config.toml
n_layer = 14
d_model = 640
n_head = 10
n_kv_head = 10
head_dim = 64
d_mlp = 1728
vocab_size = 8192
activation = "geglu"
norm = "rmsnorm"
norm_place = "pre"
norm_eps = 1e-05
positions = "rope"
rope_base = 10000.0
rope_fraction = 1.0
qk_norm = false
attn_scale = 0.125
bias = "none"
tie_embeddings = true
parallel_block = false
init = "normal"
init_std_qkv = 0.0153
init_std_o = 0.0
init_std_up = 0.0153
init_std_down = 0.0
optimizer = "muon_variant"
lr = 0.00937
lr_mult_qkv = 0.7
lr_mult_down = 1.5
beta1 = 0.95
lr_head = 0.0048
grad_clip = 1.0
warmup_steps = 200
schedule = "wsd"
decay_fraction = 0.575
decay_shape = "linear"
final_lr_fraction = 0.0
batch_tokens = 131072
seq_len = 1024
doc_mask = true
train_tokens = 902600000
steps = 6887
dataset = "wikipedia_en"
MLP neurons of a small language model. Each row is named by its layer, matrix (gate and up: input weights) and neuron, and shows model dimensions 277-340. Each number is 50 + 12 x the weight over its row's rms, rounded and kept within 0 to 99. A neuron's up and down rows have the sign that makes its largest values positive.
A block is one neuron, or neurons of one layer that tend to fire together. After each block is what it responds to, as a language model described it from the Wikipedia text at the highest values.

L10.gate297:58 54 35 27 45 47 40 55 46 44 50 78 43 56 30 38 49 60 55 58 50 42 59 46 33 12 47 72 50 35 60 64 18 48 61 32 42 36 56 44 44 51 46 35 25 41 71 45 69 45 57 41 61 56 48 56 33 42 49 49 57 41 60 63
L10.up297:51 40 42 46 38 43 35 49 41 74 37 60 47 51 25 34 53 53 51 51 37 34 41 50 42 64 47 57 34 42 58 46 47 45 36 59 28 32 62 51 51 70 38 52 46 34 54 49 65 56 56 44 51 57 55 48 42 59 67 31 41 45 65 49
L10.gate427:44 73 34 32 48 46 68 68 54 64 38 56 52 61 64 64 46 55 48 24 57 57 61 35 51 44 61 44 59 45 39 55 61 42 32 41 37 36 46 32 55 69 35 51 48 77 44 61 51 58 51 40 75 36 60 51 33 58 44 53 27 48 59 40
L10.up427:51 43 46 65 71 66 62 60 61 55 46 43 61 50 47 44 64 43 56 38 74 45 46 29 47 52 31 35 70 62 55 35 29 36 17 50 71 45 40 72 76 39 68 49 47 60 28 54 47 44 53 46 54 46 58 53 46 49 46 43 46 42 49 51
L10.gate534:33 48 56 55 68 60 65 60 66 42 47 38 21 63 49 67 46 38 57 68 52 47 42 41 43 71 45 57 61 50 41 54 33 50 61 62 39 58 60 77 47 68 32 51 49 40 52 37 44 48 53 39 54 26 49 57 59 55 28 67 52 56 71 43
L10.up534:70 73 43 39 52 36 77 26 47 38 37 84 32 50 61 21 60 64 57 51 36 54 50 69 55 50 41 50 53 58 55 51 66 35 56 68 67 67 39 57 52 53 50 54 53 67 49 63 57 52 48 38 52 45 49 34 33 39 77 52 57 54 52 70
L10.gate650:50 62 43 41 45 42 51 63 53 42 39 45 53 77 32 50 42 42 39 23 37 45 66 46 61 46 60 58 53 35 51 27 83 56 47 50 46 54 38 52 55 47 56 56 47 50 46 47 55 69 61 43 46 31 55 46 46 27 40 54 47 40 56 43
L10.up650:44 46 38 52 56 49 57 61 47 33 59 78 50 49 54 84 35 58 51 80 61 51 65 39 47 60 44 69 52 62 40 43 48 61 45 54 47 53 44 27 62 67 44 74 71 64 50 34 57 38 52 37 31 53 14 48 69 57 50 38 50 35 39 60
L10.gate756:61 72 56 58 39 62 54 46 49 44 54 66 53 57 59 41 34 66 51 55 43 17 55 34 67 53 39 39 42 32 45 39 51 47 68 62 44 53 50 52 51 38 56 34 29 67 63 35 48 55 63 52 66 64 32 39 38 62 31 21 53 36 40 40
L10.up756:62 59 50 45 45 44 66 42 26 45 40 48 33 31 50 41 53 47 64 43 38 46 53 55 47 64 46 33 45 53 47 50 45 55 41 43 28 52 41 24 79 56 61 45 26 63 34 58 55 41 60 57 59 57 57 44 58 72 39 44 71 50 50 56
L10.gate787:59 56 61 42 40 28 32 37 72 42 57 70 41 46 16 36 66 71 37 39 54 47 59 55 44 62 32 43 28 43 51 57 69 47 32 45 53 54 43 54 63 63 66 52 56 63 58 44 34 43 58 58 67 52 34 46 49 47 56 61 26 44 67 25
L10.up787:40 48 47 43 35 41 63 58 63 40 46 50 31 55 45 50 69 65 66 45 53 66 70 47 33 60 39 45 48 32 55 53 58 72 52 75 43 17 36 53 65 55 53 48 34 29 44 56 45 16 47 73 63 55 53 49 42 43 48 48 24 52 63 31
L10.gate916:54 49 37 52 78 42 60 56 57 36 49 58 73 36 43 45 78 38 37 60 69 33 74 53 35 26 57 34 39 54 37 48 74 47 48 44 35 34 55 47 52 43 64 30 37 52 54 69 66 43 67 32 40 55 59 46 65 62 63 40 44 38 50 58
L10.up916:55 48 30 54 70 49 35 42 53 50 49 54 50 37 44 49 59 54 72 44 50 38 61 59 43 56 40 47 46 47 51 56 36 29 63 32 36 62 39 64 49 53 47 72 61 25 60 58 55 36 39 61 45 41 57 53 57 46 46 49 57 45 68 33
L10.gate1275:29 61 36 34 47 31 58 31 68 56 31 49 53 17 52 47 33 47 43 69 48 45 45 39 52 55 57 40 59 52 32 44 57 34 35 42 78 52 16 53 67 59 56 45 58 62 40 24 47 30 55 45 56 33 58 48 70 41 47 36 64 38 55 57
L10.up1275:62 37 51 53 31 57 62 51 67 37 31 70 54 46 53 61 63 52 56 51 72 50 62 55 58 46 51 45 29 49 74 56 54 34 51 46 40 37 63 45 76 28 48 62 45 45 55 41 67 46 69 77 49 77 46 42 50 21 59 66 62 48 35 66
L10.gate1326:57 67 48 61 35 44 29 51 40 42 54 63 49 58 64 53 77 73 50 63 59 55 70 23 46 42 52 32 65 74 44 63 56 36 56 33 72 59 48 60 53 79 55 50 51 68 48 35 63 39 44 52 40 53 42 52 49 40 60 48 68 38 40 32
L10.up1326:59 55 55 51 49 32 45 71 58 69 29 45 57 71 67 47 57 43 54 50 50 54 60 47 32 78 48 54 46 54 50 51 46 76 59 48 62 61 41 53 31 51 68 60 41 35 30 61 52 47 55 43 55 72 56 53 44 47 36 57 68 69 51 44
L10.gate1363:56 22 43 45 51 29 34 61 52 57 71 28 55 50 31 43 39 54 51 67 57 52 58 50 46 65 47 40 44 64 49 66 26 34 42 62 60 41 59 49 49 77 64 39 42 48 46 52 55 49 27 42 46 25 39 48 44 51 36 53 43 31 54 63
L10.up1363:40 52 47 39 57 22 45 66 53 41 36 48 45 55 46 76 41 65 65 62 35 57 49 64 41 40 51 48 41 56 46 52 40 55 17 73 47 70 59 22 42 54 70 52 62 62 60 51 49 48 58 21 71 59 54 38 66 48 75 63 49 42 42 41
L10.gate1383:43 56 61 37 68 53 52 41 36 66 39 72 44 43 44 36 67 40 55 33 59 19 67 41 67 61 54 44 46 56 36 49 42 58 51 55 40 47 60 42 58 45 45 32 59 48 76 53 45 60 33 44 64 44 62 21 51 52 47 55 52 31 66 52
L10.up1383:47 54 62 51 50 42 44 50 67 54 30 45 52 49 52 40 61 39 54 47 54 29 60 46 48 79 53 52 39 28 39 33 35 73 48 43 49 62 35 55 39 36 44 56 38 72 30 54 45 53 40 45 38 51 32 32 34 58 50 57 57 56 61 45
L10.gate1406:68 35 48 48 42 24 45 50 51 34 63 65 46 39 46 69 55 58 51 42 46 31 49 42 66 56 38 53 37 71 28 70 68 68 77 66 44 43 64 61 57 34 49 46 45 59 52 44 55 49 59 61 55 44 47 54 49 63 57 56 65 67 52 61
L10.up1406:44 62 45 41 52 37 50 31 49 57 63 48 31 50 59 87 55 65 63 77 57 29 69 45 70 33 52 46 33 48 51 69 69 63 62 45 68 43 68 48 48 32 50 62 60 38 41 60 65 43 77 49 64 66 52 82 76 75 41 68 61 75 51 57
L10.gate1438:38 37 43 30 59 59 58 43 67 56 29 65 44 49 72 57 56 46 53 39 70 41 45 54 48 51 58 49 38 55 45 57 47 36 45 32 44 33 63 59 63 44 66 31 45 46 78 43 54 51 36 38 34 43 48 40 67 52 41 52 53 45 66 69
L10.up1438:45 38 57 50 58 45 47 51 61 63 39 66 73 36 58 50 77 60 52 41 46 47 63 44 55 62 29 42 63 34 28 57 34 63 59 39 56 51 56 79 54 41 47 46 46 41 78 30 46 53 36 51 51 47 44 48 53 58 66 42 64 48 45 52
L10.gate1447:32 61 38 42 40 44 46 38 60 41 50 60 55 57 38 31 59 66 57 51 54 45 73 66 41 25 19 61 75 68 49 47 63 41 28 55 51 47 38 43 38 63 39 38 37 37 37 44 30 40 53 57 71 64 50 72 40 53 32 46 41 38 53 59
L10.up1447:49 54 74 35 51 46 46 32 48 35 39 52 38 56 38 31 55 60 44 56 64 43 39 41 55 36 29 59 61 65 74 70 58 38 57 31 40 50 71 48 60 69 65 74 35 59 65 44 57 61 49 47 47 65 36 65 53 33 57 47 42 52 56 44
L10.gate1598:57 55 38 51 57 70 66 34 53 64 43 58 49 50 57 39 23 58 68 37 60 43 68 60 60 41 52 64 71 47 45 63 15 53 29 48 54 59 49 49 41 43 79 60 46 65 38 47 56 48 39 36 37 44 65 33 56 57 51 42 62 63 42 48
L10.up1598:47 53 45 55 52 65 39 45 74 64 42 63 40 63 52 55 50 44 67 42 33 64 55 28 52 41 41 60 42 46 41 39 70 45 54 53 26 47 54 52 56 52 80 71 60 72 57 38 57 61 35 57 64 40 55 46 78 66 22 28 45 65 52 68
L10.gate1617:46 52 53 44 33 56 80 36 53 53 12 53 35 51 54 53 60 51 58 42 62 52 58 35 50 66 48 62 44 42 70 45 70 68 58 44 57 37 61 56 38 38 38 29 50 69 64 45 47 50 60 44 57 59 64 56 53 70 39 37 41 41 58 70
L10.up1617:35 63 56 56 27 48 63 27 33 58 41 53 21 38 31 50 39 60 41 47 25 35 36 33 55 42 37 47 40 41 40 66 60 52 58 55 56 41 61 72 44 34 32 55 49 78 43 44 53 47 46 32 46 43 79 56 59 60 24 61 95 70 59 45
Description: Tokens opening a cell in wiki tables, mostly column headers and numbers, e.g. Party, Title, Record, match appearances like 16, or No. in sports tables.

L10.gate207:65 58 21 56 26 49 53 54 52 50 42 40 31 36 59 55 60 65 55 60 29 31 44 50 51 60 43 53 63 47 58 24 54 42 67 45 45 33 58 47 52 42 35 43 26 48 57 40 25 80 59 45 51 39 31 49 30 65 56 39 77 26 48 41
L10.up207:32 37 50 50 54 43 42 64 57 54 26 33 74 46 41 44 63 29 41 60 47 44 45 47 51 58 41 43 62 59 50 44 69 26 78 57 46 53 36 51 67 41 39 35 58 34 56 72 33 53 60 38 53 69 43 41 58 56 40 43 61 48 46 63
L10.gate312:36 65 53 34 40 42 53 57 23 48 65 26 58 53 53 37 53 45 50 40 24 40 62 70 75 18 57 47 59 48 43 60 71 66 53 56 59 50 73 44 61 63 32 58 49 69 46 67 50 51 34 43 62 33 38 23 53 40 65 60 50 59 58 49
L10.up312:57 35 53 67 46 38 40 66 35 39 60 63 42 61 25 53 39 47 70 33 46 46 47 56 51 37 77 47 47 48 77 63 66 46 28 44 63 57 72 53 57 48 56 71 33 49 50 60 40 71 52 32 55 44 55 48 29 52 50 80 52 49 55 50
L10.gate530:57 36 44 63 73 75 42 45 52 47 62 57 67 48 48 56 25 44 42 56 52 60 48 61 53 41 76 44 63 57 16 39 55 49 54 69 43 57 30 54 39 52 34 29 49 41 44 52 42 47 40 40 37 48 40 43 62 49 64 71 38 42 31 46
L10.up530:55 33 44 40 71 45 47 42 49 40 59 54 51 39 42 63 38 42 53 45 69 53 54 55 43 53 55 51 48 61 41 50 56 56 58 58 75 54 42 35 43 48 65 57 43 54 41 46 36 66 50 30 55 36 56 51 67 54 40 41 56 51 51 47
L10.gate616:66 49 76 50 48 47 64 49 38 39 32 62 51 41 40 26 55 30 59 43 47 57 64 68 61 37 45 43 47 53 52 50 50 41 56 66 59 61 55 52 27 55 48 64 37 47 70 70 54 74 60 39 46 39 52 69 54 40 39 51 46 76 42 52
L10.up616:53 68 36 58 53 43 39 56 51 55 61 39 55 47 56 37 51 34 38 42 45 42 56 68 57 46 50 54 60 51 37 55 50 37 66 40 48 40 54 30 56 69 55 60 54 21 31 62 45 35 52 46 28 17 53 48 56 56 59 33 50 48 73 49
L10.gate788:35 61 37 57 57 57 64 64 64 58 68 79 52 56 52 42 35 24 56 48 51 52 71 40 44 45 55 37 46 52 58 27 42 39 57 57 70 50 54 37 31 67 58 66 42 52 64 45 53 61 41 47 54 54 47 31 57 49 51 57 52 52 69 51
L10.up788:57 38 61 58 43 50 34 65 73 45 57 59 61 58 44 42 56 26 47 39 51 45 34 58 38 56 45 66 60 47 40 45 50 46 53 60 56 42 41 35 46 46 49 73 40 52 32 52 45 88 43 45 57 67 39 33 46 56 31 78 57 60 42 66
L10.gate924:28 35 51 47 62 48 46 55 47 44 53 50 71 49 45 53 60 48 56 52 59 55 60 52 51 42 47 60 74 47 30 55 58 38 59 57 63 58 38 56 49 45 40 45 41 45 32 42 67 63 64 47 49 64 36 62 85 49 61 49 40 63 42 49
L10.up924:38 53 54 54 59 64 47 43 52 42 35 57 48 38 55 32 27 39 42 28 51 36 70 52 49 62 64 26 49 42 60 55 62 56 47 60 53 60 40 37 50 53 63 47 49 70 72 65 35 46 71 39 53 30 34 56 31 53 54 66 51 33 44 66
L10.gate986:33 53 61 43 59 83 52 56 49 50 39 66 50 34 36 43 53 61 41 39 27 80 57 45 50 45 57 50 17 54 54 45 77 56 44 44 44 40 64 59 73 46 36 67 41 41 44 42 45 50 49 66 54 59 55 51 74 39 39 47 63 53 24 55
L10.up986:42 60 48 48 48 54 47 48 72 41 57 60 34 43 43 65 40 65 59 37 54 45 60 41 65 60 47 47 28 46 47 52 44 69 50 33 56 68 50 44 52 68 57 54 54 45 49 55 53 41 62 54 34 64 68 52 57 59 30 48 39 49 47 37
L10.gate1003:37 51 63 39 62 58 50 35 68 57 55 46 32 47 50 57 56 32 68 45 33 62 51 51 44 45 36 43 59 41 28 33 58 41 43 39 56 61 35 52 72 52 43 66 36 75 37 60 65 71 68 55 45 69 62 29 54 52 61 69 34 54 50 42
L10.up1003:53 15 48 54 51 40 66 71 60 42 61 36 61 36 53 43 47 62 55 38 51 60 58 31 55 40 59 52 75 52 55 52 58 48 27 37 64 55 67 60 43 51 36 53 46 62 69 67 66 51 42 57 56 52 35 25 33 44 59 73 23 67 39 58
L10.gate1029:65 53 55 47 57 48 34 36 55 38 60 29 42 45 40 40 57 64 47 61 61 47 55 53 46 41 43 35 68 46 44 57 55 70 58 44 44 49 29 53 43 51 52 45 41 43 49 40 59 56 49 37 53 62 54 51 58 65 40 37 53 45 58 56
L10.up1029:51 38 51 44 39 48 32 66 48 68 51 59 63 53 43 55 34 58 48 60 60 64 58 43 37 57 48 49 33 38 42 68 50 47 59 73 62 65 41 42 37 37 72 58 63 53 55 60 56 46 62 49 24 58 61 51 56 59 48 30 42 69 60 56
L10.gate1067:33 68 29 51 43 62 57 40 38 61 61 51 34 50 49 36 49 49 37 50 45 65 54 33 50 51 48 35 60 67 53 47 17 59 55 51 52 53 26 34 48 64 58 55 56 68 35 57 56 27 42 35 51 52 53 66 51 66 60 51 53 56 33 49
L10.up1067:51 56 56 55 40 35 37 18 48 42 50 43 55 68 36 59 46 49 45 40 53 49 46 67 67 45 44 32 48 19 59 50 33 47 51 57 69 60 50 77 39 63 61 72 37 69 58 76 31 48 56 44 67 60 68 53 61 82 49 43 63 54 34 63
L10.gate1076:66 59 50 63 83 44 32 27 51 37 49 47 53 69 65 28 48 62 49 55 50 49 44 58 61 59 43 50 32 38 50 56 59 56 31 38 49 52 30 52 39 34 63 60 65 37 56 58 39 48 53 42 58 50 62 50 59 40 50 49 43 41 63 60
L10.up1076:44 63 42 72 55 45 34 52 35 68 43 53 50 64 47 63 54 32 41 53 57 36 45 60 72 56 53 63 62 55 73 48 73 35 44 55 71 33 38 42 36 63 60 61 22 22 49 44 58 57 47 50 31 68 57 43 55 32 57 47 46 75 61 55
L10.gate1152:49 65 35 52 76 52 43 41 65 63 45 63 51 71 56 38 67 44 82 41 36 78 33 52 31 43 44 63 65 65 29 67 35 44 51 52 51 75 57 55 51 12 66 50 57 50 61 27 47 49 75 51 51 54 38 64 60 50 49 64 39 50 53 61
L10.up1152:36 30 54 44 40 28 60 61 64 66 49 47 54 53 36 62 67 31 45 54 63 62 44 46 51 39 46 60 58 68 64 64 40 50 48 13 46 41 76 53 51 59 52 46 34 39 70 52 64 58 58 38 60 33 69 42 44 41 42 45 67 59 59 49
L10.gate1385:51 63 56 61 44 37 51 59 38 41 38 40 61 47 54 57 69 72 50 33 60 51 63 48 38 64 50 61 52 44 71 36 46 49 59 43 53 40 43 35 52 59 54 51 38 61 60 40 23 51 40 87 56 48 43 55 59 71 48 61 39 64 59 56
L10.up1385:41 63 39 33 51 40 51 66 39 60 34 39 53 65 70 56 46 51 58 35 56 43 57 58 47 64 59 56 59 53 64 53 47 38 19 61 62 34 45 44 35 61 47 54 57 60 37 46 56 63 62 61 55 56 54 60 33 52 47 50 54 50 64 30
L10.gate1435:49 59 28 43 64 64 57 45 60 46 49 64 58 64 41 43 55 36 55 33 85 58 34 65 63 41 37 40 61 58 44 53 68 53 58 49 61 38 45 41 46 53 62 60 75 74 57 50 56 44 49 58 45 40 55 37 52 49 69 50 46 60 54 43
L10.up1435:55 47 62 50 39 45 38 38 44 58 68 55 48 52 64 64 54 88 52 50 47 42 34 48 51 63 64 59 55 42 40 33 54 56 52 58 48 70 47 52 31 45 43 25 52 37 44 46 56 42 29 62 60 47 57 71 42 62 54 64 57 53 48 30
L10.gate1513:53 61 33 41 81 51 45 30 31 46 67 19 43 42 72 58 77 58 57 58 44 57 74 51 42 51 39 36 56 45 39 75 55 59 38 55 75 52 58 33 38 43 39 47 32 40 66 57 36 35 27 46 48 35 52 74 43 29 23 47 45 54 36 57
L10.up1513:60 56 56 45 36 67 65 45 43 46 76 41 55 39 67 49 66 58 64 45 53 44 51 61 54 50 31 69 35 50 42 70 61 42 45 52 56 50 46 51 83 57 48 63 37 56 46 40 57 52 53 48 28 58 77 59 59 56 55 62 53 33 27 23
L10.gate1661:64 66 35 70 36 23 41 47 43 55 46 37 40 43 28 60 45 51 62 31 45 25 63 60 54 52 37 75 53 66 29 40 44 63 43 44 79 36 51 32 58 52 44 62 63 65 59 61 58 50 35 29 61 44 76 58 39 40 79 37 48 51 35 38
L10.up1661:72 28 53 86 36 59 54 57 54 54 44 29 50 44 38 40 22 42 38 43 54 73 52 83 32 52 59 53 50 54 50 60 55 31 41 56 53 51 84 42 54 59 63 69 55 34 51 33 58 42 54 51 48 35 48 62 43 38 52 17 64 54 65 36
Description: Closing equals signs ending Wikipedia section headings, as in ==History==, == Awards ==, ==See also==; rarely mid-word fragments.

L2.gate759:57 48 67 44 34 50 43 55 52 61 42 72 62 31 73 56 51 49 36 63 37 48 58 46 62 51 44 28 37 57 57 44 71 64 41 48 39 40 60 39 45 54 37 43 56 51 56 37 44 52 54 36 39 34 64 33 64 39 68 36 69 41 49 45
L2.up759:43 39 41 49 52 52 44 46 30 59 45 52 42 50 70 48 48 53 44 26 43 42 60 69 30 63 68 31 48 38 50 47 56 52 55 62 40 66 63 46 37 66 42 55 52 73 52 45 48 63 26 68 34 51 53 44 62 26 54 57 59 57 57 43
L2.gate774:53 44 39 78 43 34 56 67 32 52 50 37 33 51 57 49 44 50 39 34 65 53 41 55 30 51 31 38 44 53 51 45 56 70 56 28 40 66 38 23 48 53 38 55 54 63 42 54 59 68 54 46 56 41 59 54 59 43 52 60 59 73 65 50
L2.up774:52 58 47 47 47 25 50 61 60 73 41 26 54 52 48 58 50 38 51 61 56 17 50 57 70 51 47 48 74 69 68 51 56 53 39 12 41 60 60 34 41 39 54 49 67 30 46 52 48 38 46 44 56 38 58 54 59 54 55 27 62 63 62 64
L2.gate915:58 64 42 50 43 51 39 50 53 54 35 41 54 57 59 71 52 40 22 33 65 52 40 51 49 53 65 28 46 53 76 56 47 63 51 43 73 41 48 60 38 41 28 50 56 35 75 50 54 67 37 52 65 39 45 38 64 57 58 60 66 69 52 25
L2.up915:65 57 40 45 48 43 63 56 58 64 55 42 34 44 55 60 52 46 49 50 50 49 61 37 66 40 51 39 41 56 48 67 51 53 65 48 68 52 58 51 58 58 39 61 56 34 62 37 41 58 55 63 49 57 65 46 56 35 68 73 76 53 62 36
L2.gate1184:54 61 54 43 42 51 57 55 45 46 41 40 60 56 36 67 71 66 66 48 57 41 62 56 41 42 54 55 63 43 54 29 73 39 47 40 53 43 52 38 40 47 40 32 63 58 75 55 76 52 55 40 54 59 65 47 59 49 20 57 49 59 50 44
L2.up1184:47 63 50 60 39 44 59 61 32 67 31 39 36 43 49 57 60 56 55 40 46 43 65 57 45 48 79 73 57 50 45 36 66 61 47 43 70 45 71 64 56 48 29 28 54 63 66 52 52 57 37 54 56 57 58 37 60 63 27 59 45 51 40 58
Description: Closing == or === markers that end Wikipedia section headings, as in Early life==, History==, Awards and nominations==; occasionally title-like words such as Pont or Racing.

L6.gate706:63 45 56 35 55 34 44 65 17 49 51 57 31 52 34 72 62 41 65 40 61 55 57 47 29 65 62 37 59 46 52 39 53 59 55 55 57 64 57 48 61 45 53 58 44 60 49 47 59 49 57 50 75 44 76 43 57 61 39 59 44 50 50 61
L6.up706:34 51 55 71 47 18 58 47 17 31 58 48 38 50 50 36 62 22 65 28 49 43 58 46 36 40 45 53 49 64 52 55 55 47 38 51 62 63 51 40 27 31 35 48 52 35 33 57 59 52 35 47 34 55 46 53 54 50 28 37 68 58 45 63
Description: The closing =, ==, === or ==== that ends a Wikipedia section or article title, as in ==History==, ===Group B===, ====Heat 1====.

L6.gate1120:66 58 43 67 69 39 78 47 59 53 35 30 60 56 41 41 44 47 50 40 60 29 45 81 52 76 41 49 47 35 30 63 56 36 54 54 45 53 46 62 76 53 33 57 37 52 35 43 39 54 55 54 46 48 50 54 48 38 55 43 53 48 52 61
L6.up1120:54 43 35 46 31 35 41 41 48 56 47 35 52 62 36 67 31 58 39 44 55 45 56 54 31 54 44 32 48 41 53 45 50 55 39 32 48 39 40 31 63 42 47 60 41 35 42 46 74 54 72 33 47 48 60 60 64 61 41 60 50 50 54 46
Description: Function words and word pieces inside sports-career and match narration, such as round of, came on as, during; also mid-word pieces in names and table cells.

L2.gate740:28 43 46 59 53 42 62 43 49 59 33 66 68 59 38 53 57 63 45 25 49 47 53 42 28 36 63 60 53 56 47 30 52 31 52 57 47 29 37 34 46 35 36 25 51 49 45 38 54 51 46 40 61 49 74 35 63 48 43 42 43 39 53 71
L2.up740:36 49 38 49 51 25 53 50 41 61 51 58 64 40 55 48 47 45 52 47 53 45 40 42 42 39 58 39 41 57 31 24 40 22 44 60 62 39 48 30 59 40 47 37 27 58 72 51 53 62 49 37 55 55 66 36 50 49 56 42 67 49 56 71
L2.gate1027:62 73 38 34 55 32 44 27 70 58 54 52 54 29 57 56 42 40 54 65 55 54 45 32 33 63 36 44 50 52 53 38 78 60 70 31 36 31 49 52 52 56 55 41 78 72 62 29 52 65 46 39 55 34 68 61 55 50 49 36 49 72 59 53
L2.up1027:74 28 55 48 43 55 48 63 47 62 58 62 55 65 42 44 46 54 56 36 37 63 51 43 59 35 67 56 46 48 42 15 30 49 46 51 31 44 64 49 34 36 50 50 58 49 50 39 49 53 53 19 59 43 47 87 59 52 38 58 49 59 29 62
L2.gate1079:30 75 67 67 35 60 66 62 47 77 40 44 54 33 54 47 47 65 59 39 56 44 56 45 65 46 54 37 48 65 67 57 68 58 52 62 57 39 33 46 54 64 47 49 46 46 38 47 50 42 47 24 49 45 74 50 54 36 49 37 45 44 59 50
L2.up1079:55 52 49 49 45 57 56 54 46 39 43 53 48 48 62 24 47 48 51 42 58 47 56 69 49 61 48 18 38 55 59 43 37 48 65 45 52 39 44 36 42 44 72 67 41 58 49 50 37 44 36 52 47 36 80 50 68 57 61 31 21 45 48 32
L2.gate1406:38 50 49 51 48 61 65 53 62 63 38 42 45 40 39 49 55 41 57 54 86 49 66 49 32 46 41 53 51 71 52 29 58 67 42 32 38 42 41 57 64 49 47 45 48 46 56 43 69 58 57 54 47 55 76 59 82 41 53 61 47 31 49 59
L2.up1406:28 51 69 51 44 12 53 41 56 56 44 42 46 46 55 48 51 45 46 52 45 55 56 65 38 56 69 25 59 58 64 31 41 62 44 44 69 33 26 36 39 41 71 41 43 49 53 55 59 61 21 33 22 70 61 29 55 62 74 55 60 38 45 47
Description: Association-football words in player and season articles and tables, like draw, substitute, debut, Bundesliga, Town, Rangers, Club career, plus score dashes; occasionally unrelated word pieces.